Part of a small language model's weights: 8 layers, width 384.
MLP neurons of a small language model. Each row is named by its layer, matrix (up: input weights) and neuron, and shows model dimensions 128-255. Each number is 500 + 50 x the weight over its row's rms, rounded and kept within 0 to 999. Numbers have three digits each.
A block is one neuron, or neurons of one layer that tend to fire together. After each block is what it responds to, as a language model described it from the Wikipedia text at the highest values.

L3.up799:539485524602485505465479479495463453487439542512541533422341514472531427497438531502498495494584492597545491528541467461513390516475409556438421462501534485557571401542550545481469485510491454468527484543515476496627504497454442510567499579467503510516541485511489523510473397414462456540486506520477633524439408559589427504477503513544434436469575575479550566454524443490587404497414
L3.up938:535513475422491512528482407576571645560421491536578468516518460475546462512558610477537548448568507499498510466461463411495437560611495475437589467508534568482559520509449516501463563572479574500510474542527494500532473468490511499494529590616486526440596462547576460516464537576481528524492512495527542465596478510487439406497504550496507456481519556566458583504522449471498471592507
L3.up1189:563539487515436487471537519469394535479551516542449468460455522451532438395490496531448440440534523530484554485414481431583459485535456445463473450469554477552623477474486475445446641507453514442495427509540442541427462441406521550553484525560416509531559491523505470527414492443502494502420447529530488469548471516492461488450487446399445542429510444508483575485605445499474505446484
L3.up1201:489453561489553480523527535555498521438385533478487462439492507514483480479439503534428604405535557484481488562496444469453485517486436559533469519557562436447537435515456468561494456544517589421470456494596402456544510479396510507535453403490361492571513523523515420477505482439517482573524565523494474481528514518517522504488535544567492521466617439528478500521467458511469530499588
Responds to: Inflectional suffixes ending verbs that introduce a clause or object, mostly reporting verbs like st-ating that, argu-ing, sugg-ested, conclud-es, plus "announced that".

L4.up177:483382472468555470513504543512473508467518527494450559537599435504519483462465546580529491555471523522540528492421545499367486493405482466531495503617504565397452473475447378499486446392456491498487476472623528435607491509414415460509531458454468468539484508494559522480549483401541415490474426480612561473480487512516574498499519533647470492502523561497482505498484568514458480429546
L4.up295:494420527537483467499516456540545473430572487509424478446636552501527493568454447533530540452478500544575571448567455539512472498527450504532465567438606573487471538515505364457428467531477403412417405544503461496518476475488608442503467546575505482459458540495461472493415533450563576455520492382569515633438561567516500525564522438433552562481556538614412533501547563466518527485497
L4.up385:537490506551506560502456512520557509457458476554497447545539524515525607498511469574497502435484480498505511489589597637497555564609487461513484452615444528434465485533472462600424504521373516524523619521554470505530504473507581445505517491447490536509420506510388563497517466459431553531515483473456496547487570527513485578538497479428572481480508493525443497521501511543478501501407
L4.up497:544511565510514512558445437529445467427458596513478508585463439477469446411548518603571582513508525483494545492479499459458514501439498454543493506447521530490494486538455465486433470484542529484485579474520465470538580480483482453508480502437538573445483493545489576464465535489507472484468501475520497576519442505521598476513442462542504446489565506524426406503508517563506476430483
L4.up610:524558502450500471596489528470529543494476502604449427493459538485562594535488535578470501406487548481418447514511503442547518458458555460543431539537505529449478423493412390555365489453467578466415586385462517566421467438527590508592455465556611433487433572534547493406490469606475547444503412544495511490553606575544547604435551485553491534577525585517421446564495459512548526518472
L4.up793:511478577483553510566508523452449573428519484480518515563503545482583524574533541613516389492580549459574513426422500415477418550512476445483511439538501523528502533545488446583490517505417464522505434511626566422594546414514483482496543503513445555566513535493477562468486470448495503501467484416494621426397550440598461492483410485474535534502543514528467537499494424531555393468583
L4.up1085:573430548491512499521557475554494513393514535455420461551457457480505417559492553577541529402497595503565504495473493494387470573456493495440557517546486561355552554533359472545509489519500473486486442485579510504623569471427504470456538487514467496529593537549480503469529500452496503509448477521480559483420443450556546485488533540496427440486589560490473453558491497567458418504553
L4.up1297:492542498516461529565472593621561582413470440545480496485429506476503495423561612499479469342462468372429407472541486513563567603601498561528444438506499462483503529521474460576511540411549539530463485505530574543515485453595532470501483439564450505462488510460514519467455505519542483506478501445462492483498436477542493422548511476371474500572564519520496511505575587430403547372519
Responds to: Word pieces inside verbs split into several tokens, mostly after "to", "not" or "would", such as celeb-r-ate, contin-ue, pacif-y; also "and" in section headings like "Background and release".

L4.up127:477567467476521512465577524552399513475499555482464443571407535494420462457461503575549452395433515517577472521442491489375519493538418561420501510581496396479435523523540485543559455485522532582435495550511552538498480518494502542460524506462511526543538457516507561480570520441455542486472442395555610457578481473436482452460507572464445460513559510395571453504462455453457484545564
L4.up188:492464445426472444465564542489505476571434482547499531485517479480484483499574453495574526601496487475505389535538503515523456454509356523483524529619550407487437393500571404480555432565506486485534477585520533419524517571484511544498489434521449508499525522466505498564507420453474575514433555527431555531524601558548519484427526506473534605542483484580487437609482505478498567474461
L4.up427:456449484492539572489544527611532554577492475533537496471477523477520496567515534487483456464497522530517455436476559505488484442598548522378539480516481481553523494504521465565556491557475541488467465469550508529526465566405440570479416556438431522610513527565467495524440431501451509480527451518583579377445452455591505451508490444501476452517543441499509506651533532630548475469508
L4.up639:468519489496449548565565471539478497476501555430528483495436506436474515577530422553544526448535475503526422551526533499475403508445500491420442494507535474507436587531449525534527399431522521490439504550509460493542564514502507535385497508490493579605479418599484521471590515494590463595463490507521661542438492523568507471492616440572420443527550562436520495510485438511447531531527
L4.up769:439553491552443503582565539477423488563506541448515562621540526394483451579551580599506501520522479437419471415595512462513525518403450506437453538530511411520455500609553428534540507586518543503484544442504478568567517438592519482429480517541489490546544495383515519465469474489586501441496609469413544453490522557457530418534456561454309472535589440477515426489541452453499461529456
L4.up810:502535452560492496522558487496413578531505498490464556583359466459452575480509497535573540480536543539512471492438488527483538471485509557438489418527486493513519490553485488529483365593592517594398448545596427471605492530469442567427536496588429522554484495502482484520490495435465539529592494510467627482406484536520499481466525495545424349465589471516530475479482439431526589543560
L4.up1170:499484555486561400505495503499463468529522478544476477635506502529429554445534501487596512463442490512521487528409519506461470470542430543432424518626520470478477529505509575503494410526537483528467491570482540521500547509507483514465530481521456598542458555459538617516557633522568643449557530532385370496526497455487428545423448531368552451526540580505536517431509481494524433454440
L4.up1224:467562553479499495547471467496522543600523455507474553599464602506502526536483493466509492454425389472513602515522534483429476495501533479458410460521542374480529558544565432470394512604457512510519383548553561420487474509439461507561520590485386461496479388506513663542525532568608561558478436487304509510447498540508555546476526483429491462521526448558548451473512485520468463488475
Responds to: Final word-piece or inflection completing a verb that expects an object or that-clause, such as enab-ling, allow-s, sugg-ested, announced that.

L5.up28:489479514521506472509500412475470485398528447478490590588530562583521570609553556514476479525552467455523493528455506488498528529393494428475488417463432520452488503469534527517576458574512529467456523449468472519582528531502522446482645568464427440468510490560464513479523509469375533585519515446497579527513432452557473457511434496484541456387504437534499463535501492529441591534494
L5.up1074:523473516549482555538473560508532593451413499399465531356547517538463553522513568598515534391550527433534569475519472565576423505407461539409484479417448518451469540498460428478557468472525531574502481559462483497498537473482508456440590441462490466534507530412433549478423604500557492466469523536452565520467528457440514507525503529554500449486509478497488494539464614520462481431438
Responds to: Final piece of a transitive verb or verb-bound preposition, just before its object, e.g. distribut-ed, en-able, hon-our, communicate with.

L5.up1292:550493498477514506496513427464464547583462507447563523400417481537546457499625449515485502497604591485529481475574484431482464575501436553567537518564525522447546429502548462526452476474431465470515510454509492537525519388503469464568558524597401457517487510526526569516540436403434463579448441482520540448433450580463487480374502519578454534476617480463475473507466437495514508557490
L5.up1451:402466481480495394568529436485530435522499525568442593538414463474476488491473448453530506502503493430589435490489476514477482445484500546507470442535465475511492519487504468507481523574588495465560561446600515551531391578447400486504453449433590542458449426482552629499461507382509480542563470447458582517478489548562467489515526500443495557539583558430423481451470490507443478504466
Responds to: Final pieces of reporting or action verbs before a clause or object, mostly speech verbs like st-ating, st-ated, sugg-ested, said; also decide, wrote, awarded.

L3.up152:576456544534470503468461533627483534468586497525508542415399384544457417536563436571579555493604570569453494506579461453567473463421370482423515496499493492468378404502505497424450492506563459507445459501489541547540505576468372515467539513537479545480505508427444434458514514505536487446573573535484506573527461521444530492569439506461467455457534548511487435556450501499630538434501
L3.up397:560572478609495503475564521514479399461595455453647476586476491549459495500515569530589470484487410497542506415500426499456515411553479547552490467518483555496432463501564487617473486479431471433518419455582437516573531499553495565578541468511489479527511460545475559434464592428490471475506528522592411486540482496513537431437470387548434401450564474382540528481453540475459588469519
L3.up889:480513554462578473458432455460509469355505449470518490522534518585471536508531495458481482415538552369557519472592422499539514596522520458498548490428527522467511465489537516405515454533393555443452536490504476511487453429527447607474503545501531544580519507534497511496534508548516474512485479466519558489510485475483365479467510491486503369430487471463484518539524621604553581495521
L3.up1242:491554473522458529575374509481520459497475528446466545595472415459493460471570458501428561467491451496468462522323429442519540551408516425524487619495594535561485504516470599501473581518385477479433455535488460482521484465504554490502573440493466454541578595455460502505518532546605576456545420504556537579520497451488474500541456509438529485395464460490486493471514482560584505384607
Responds to: Articles and determiners (a, the, its, their) starting a direct-object noun phrase right after a transitive verb, e.g. contains a, showing a, explains the.

L3.up316:535444581522446492482534502437428429465558461505442462571444373491510401537623558471480502500488517541572507602568475534448551483430424523474521458418547513435573513548388393417498425502494420431479505507624453535632447541481480464518588496480476523452481602578455499490543494460551462535471540525447529572468504458600596494438507468559507541447490459540473522485522529451495499528491
L3.up1314:522510568455570559491506448488501502482486434415508475515511488484507436534478551476546529449596511511583508503493451520425530495450552421509472458410455551545526574557453490531502457556498426466434368457479457470492487529437572468536590571487386516494600542569568568593428502484578545497585540490511465498508499504498453507462528445552480410452540438546497454490515516473446500541567
L3.up1335:494422615481582482452455446479437482510447511462463458516448416442524439534512510556502497379530641520522492534472535495374568524424446428512505503570437512432546494582427514510509452464434508511457462474510497507577481508462482421546537554464480468542531536577519497555464489421550503472454523554521588470526411459557510417462519462582536452496542480540489485563528549502422546466585
L3.up1397:588385544558438459562519515553585512529566523535449431539451378490572535440504511528437536522453420503516463573412513533432494568598438489458552539515475571413592471568313420488535485578492451540377521446519506536591473381412502492496435602514425461583507537539494423541557475558540470584415532477604565575453429491529476565486496520482512555481558553515508560510496496614442404449534
Responds to: First word pieces or stems of verbs in verb position, mostly after to, would, may, not or a subject, e.g. contin(ue), cho(ose), cre(ate).

L4.up81:653514460500456573509531526459571467485597409394594612550480498366539402502562564541513406481571526453536468382502483572440558477482510491521529500528449523486485473505504477421376483533549567529495471432533522486551392491513433422442465509528454477520461492463478540556435487528496438542506416450471515478526504456534571431451387473455460543491561507465486526447587545562528556458506
L4.up109:532496480570550463529607519436549488434503467586460531539460530555611456515660602470472403468569614487408530487592581489456525539504519528516471481479431453444596477509536432532448520552570422512451540498552597497483443510456568491485531496422483466553510439445486557550453518457553473523538470527534554497509435577520527471528518465548412561522459487517431508459478474461532569453489
L4.up491:509532415553564463486542478478455401522469444542393530433474452508552507537480524480551528458422495533434538512455544550484479491458528461475493577503450552613480547434413457537460514500498599426406520590488478491524502519497474484526600535471483460516610491498410424506494410493456491486497538641486490546502477434452529491485521427422526583489505433431456440448468471504475495538506
L4.up845:513481503432578502543448552570494555493525543493510444491485494470432533496511503483437502491481539523532539481568576511518505491601381488515513510541560476526430600464468411463498570496455494473430551463452499471584515458555428613512471474456502488546531510506566477482597497455531473559561548482504552448484503547414419463543523507398422517472537435544563502435408491587469507541516
L4.up1270:523556534476397543544475491527426545514462464555421490388457498454469567528481503531461386505527490463429517417483470424550469536471594505551518527409524480450536410414376479482438486469553442555486486509448480501449450499502615561586529530436587502488444521504515431492403505437497540510443493534462506507492497512446409550493395548527448509514547479525562581458523509436438564526538
L4.up1304:532463470555457397505485473530459469491481430550604474496562531576431504530438490516463454506623594421491449448532531472451491598573538549505544491503479472530492453627543416555489564389432567562545533486465581465456458492502478548430525487461478549568549445492563494506457497486432523485455575578484602423531366500532560482474375453510488495486529514530502482516560526531406429523508
L4.up1329:559498441474496551461452511486451439483439574573558537480491548490497518517486560542536456557486543522501503537553458478445594575453480486539500573502455440499525490498443462440471524450409544473481510564498459515553457457471470594433513538538433521537407516436524524486436505505501505485400549535482498515544456557511503498546524509533508530465470509487516543465496554467458528452566
L4.up1424:480483538407514451489635481458485428438562434513478513478401545601489441540532583525510529421459410488430492495567494511531510580549425488528517503426564512526538503538386481400526454531481438513518610524430435507495585477505507543524466533464465490532580454516446489510475559480408483436475496451518558495472525464605461536461484440532464489521491573470466462519605511440449557526587
Responds to: Word-internal pieces, chiefly a lone "c" inside split words (per-c-ussion, up-c-oming, Commer-c-ial, hard-c-ore); more weakly, other fragments and "the"/"The".

L5.up159:517486561441516481473514528512461546543630579513466447542412577371528459490557457462395421546589489472486547451562416517534409502599523492461533457509477520467529524498448494500489406519547481508477514478513533554539473554452384550417487483501553478486528484561570520513488545505403500511483495448461501558478439519427491563522554584430453524557444622625484513459559422451470597520452
L5.up1492:534526492472586623549507535466535561536577398467487530478529527544428519518557515510457490465534400501485490544498522486485442551496576512534572464544492564444497474523485484491543497535489501495520404540401454498515482488500512482477525519621479440534549434539561557554496481482436467510447590482498476512428458521486431446527506410480456490402441493535509474429481489499541528406505
Responds to: Fires on "The" opening a named title or proper noun mid-list or mid-sentence (The Guardian, The Wizard of Oz), and on mid-word pieces like O-per-ation, L-os Angeles.